config = dict(
    n_layer=9,
    d_model=512,
    n_head=4,
    n_kv_head=4,
    head_dim=128,
    d_mlp=2560,
    vocab_size=32000,
    activation='squared_relu',
    norm='layernorm',
    norm_place='pre',
    norm_eps=1e-05,
    positions='rope',
    rope_base=10000.0,
    rope_fraction=0.5,
    qk_norm=False,
    attn_scale=0.0884,
    bias='none',
    tie_embeddings=False,
    parallel_block=False,
    init='trunc',
    init_std_qkv=0.0168,
    init_std_o=0.0,
    init_std_up=0.0168,
    init_std_down=0.0,
    init_mimetic=0.7,
    optimizer='muon_variant',
    lr=0.00978,
    beta1=0.93,
    weight_decay=0.0083,
    lr_head=0.00559,
    grad_clip=0.5,
    warmup_steps=200,
    schedule='wsd',
    decay_fraction=0.631,
    decay_shape='exp',
    final_lr_fraction=0.05,
    batch_tokens=65536,
    seq_len=512,
    doc_mask=True,
    train_tokens=582100000,
    steps=8883,
    dataset='wikipedia_en',
)
MLP neurons of a small language model. Each row is named by its layer, matrix (down: output weights) and neuron, and shows model dimensions 256-511. Each number is 128 + 32 x the weight over its row's rms, rounded and kept within 0 to 255. Numbers have three digits each.
Before each neuron's rows, "raises" lists the tokens whose logits its output raises most directly, leaving later layers aside.

raises: "n", "ello", "no", "ni", "na"
L3.down1899:120164132131103137130145123154141153065149141151102096121143151094171094131143122223107109154103033199212113108090107134122120159059119087052086131107091133107101147141124140156077160072155171121097173129156141091135162160138126096151124123141166134099096137121167121119137179069141153141139102144122118152097091169098104173099123132131103136102096132132161080099167141126186107127138188123121090061155086064127137185077180090136120120130175138112151091101162145115110145188112103102134114123100171075141104158173132121119084120131171137162142146134147076075121167179135143101179141062114131128094168153077114128120162160122144122086093059160123139106059141136121125159176162077075126209090198107065163158091143196111064100194185102106180149098108113108090118125152110

raises: "val", " minister", " Minister", " m", "an"
L3.down1763:143126122114154168087059094097174170127174166145141114143162096125072170112090065143124076094176092183144110104123150107119149131091118138069135143160135120083151122154072089119181095162157146132111181125141090133095119133118101079089077155095124147105059129075162091106127131180125103103147086137140096099102159135164142167166126143149166126105151165098138078169163120088191121181125078116079103110171113145150147083134177102103134219094221093165127169164096122112147121068132174084152083161150126122084150104123125148116107099162142096153171128153181128091129100095159139098132116116156156089186127151100083075120144093130081115085105133142086140122114106127109103152129124111141155108138145129133153172107130079149089095075101125148174099089154103052138137129130070

raises: "side", "rn", " start", "stone", "head"
L3.down2465:126102082184129150164129119168162159128099133086119108174129145061139079110105086159089117087121077165127160050123102158096127119069117134091096088135134104162136049104094186185165158141069170149177096145152133117058087134154149087137129138081121125100136119140079103111101111105139206085109163156123105161146121136099150100187152133093070051099122145139095111157127076166127125150136149148130161124141160160086143107116133157104143098128081122111135188108159138076154074147101169132121203118153140217091094118083152143148107113158179104078160147165127133204140132161126140160148139109147104091115174096134112134100136138096130111158128107120140079109121154180148152132147113123093123124113190119136099073121148142128199091118154172106156127129223125140122074140124136

raises: " List", "fra", "ig", "mon", "via"
L3.down2523:125138193102152161112081135133122107137171076122134122135107129136099125063095108100120121142118137125139108060149158098117113153174025100125170113191139130149085101120145150144112161147147137120182115147151135145097206092117066165135038093142148144095133101141132161122124118139117136124121127119113140150130190118122129094183172125147121096121104189113063149122126127122170116135154128180174165137129166109136134135113134098183164101110143057107138140124075141100117154207133196129101133057154179119144099132180098160118116147115101173105121114088126129159191131143154134085138120160172130103105156099152111095149203122165169098153139118119131200116126158104136119120162164082123109130163102149096175133176138129089131104142087138128125136154069157123125167115146122

raises: "),", "):", ")", "%)", " 1962)"
L3.down1023:088126113147155133133134155123101163194092135099122126162130096111188120077156163079133155149116067234202101113104098211145143119149115162172151163167140151137121153131157099147105090076095175108113095129138088137118105073071156172182128202099098111098149152121073108091137136166108153123122097132096124113149130165128142058167092101098135178117101123150146114128044121098156128114114085139145116134094167113085171140152141158132102131069107127085193141082091111129136137100183189087119138075175084064099066128103100097099144140041081124146118091138128157121129131089101137109101186184082137122131101172145115089117095111159185158074106157127140163068117149183073080084130154130135167131079082144120126148117122127094064163162124174120079165181141106144183118105095123

raises: "y", "bu", "h", "mir", "al"
L3.down1484:088114158155129127101116173164115119151092095170167122107113190099113112157150130091133193195115113136172134166161103107125085149112147148164125108147165106156118145168115106064113171133136092109130108095182130125158119085164147076129105103123161150042167085138124110100118171078149140114182165134113103163133129123149152101098136123160166147134127174100160101126151134107148066109154162141125112135196091116129126134161142105108045103149153120131160087152079230108123126110095104067171119117130106154142140140090136146176157151145126128119130140146149077074111125083137155076114125145104114077101142095116134147100165091143096144122090158083185098175085106132143051157068136157099068132154176195174093082138135109219104120092142105120127122128148141191226110113105076

raises: "n", "s", "no", "ney", "hor"
L3.down203:110139121081162165124158085093135162111089137139156125143118140096114145157081122158137143138162079127148160139128133160180058136119177119145095159119137140130107134120069144086133142134166141146122082167138074093149137135106066094129136120161196119107142127094157167101099115099092181164151140096076132067047138122069150135095100114171111063165118101110095119091093085102095135114135172141171153184155103183172112133148129162112127113187087084081132201087116143207097179167107193113150116139107141106145081128144105133149145126093104121166180175128165061155130072119170141114101171085090117133122140107144166109175127171173147127152115112069117164117143158103155139151116130107171138114085141106136144204158123136143097082089200111071084085112161131109150126129148126

raises: "ring", "ped", "rang", "ri", "bur"
L3.down1768:101116107080148128042107118114140127168122155096164141156091113125194115123117119074054150163086144170126109117141124092154123110075092160114111139123087141129137137089104111131070109191177155113142150146103167147119083136128150170132110078149117085160141078107165156158145113144113099102118066137116108136084058118112169163137096134095153098113117178129127157202141112204181126190161099172064096169144125169125159124146133079122107133182133130120160143145107112081079152136160188095124140101157107151137143139141147200139134111137135140128110162080160177156139170100122081140170121093086218169115155132082097119129153148104119111056147083089173170155171065161156104124126090160131141134146099164066151085063118146119033104159131096127178140132157121113056160150162157

raises: "bul", "elia", "der", "anda", "tter"
L3.down1460:056118112183170107091165171106100170125116129090116145104080174101148151164156118066050137086150083173167110137143138097103167107114103067085142141177114112097126066154112079149162148118088129128108111124088087139155144116101100126127113092157126159113112118099095112094107110113114140136081150146162143115133106125176149146137104098115133148179155110074101127162182109090134164109091115112070070125151100152134118099129096096165182151136064092084113132160148120110208145134116141103109108166150054115159103080128076116139181107114118141112173058119131123117123141122120138102141117088135098163127144138101157146118182111156168143100171141081166082086106128180168187095136143127140133084102167194142146119152169155155123163148129208155138133110118179168163068101162076

raises: " thought", " view", " action", " interest", "lum"
L3.down556:135141153213190105090136123174169100145092135149119076169088102165131149087159127118127113137148125135114122123098103122095146121116130092112112149093152145091139081136191111127167153179112091087135125134121151148116138196071115165180131180103121080115158163130156132114084106136149097122121175124137087119084112173108145159101050128129126106169118098155151134047095173156145141111127141104077143124078136062111101111136128187156137105173107094126145129135130151162150172130095117161140113051115149129125131092156114119098110169066124207205098125120129150112055112099157144111073138128145137151072125125129184044183131192174092095100140130135142128136110120138104146110142126152170147141102146164192109114167174119168104165083115154123153171105165101112082103147175118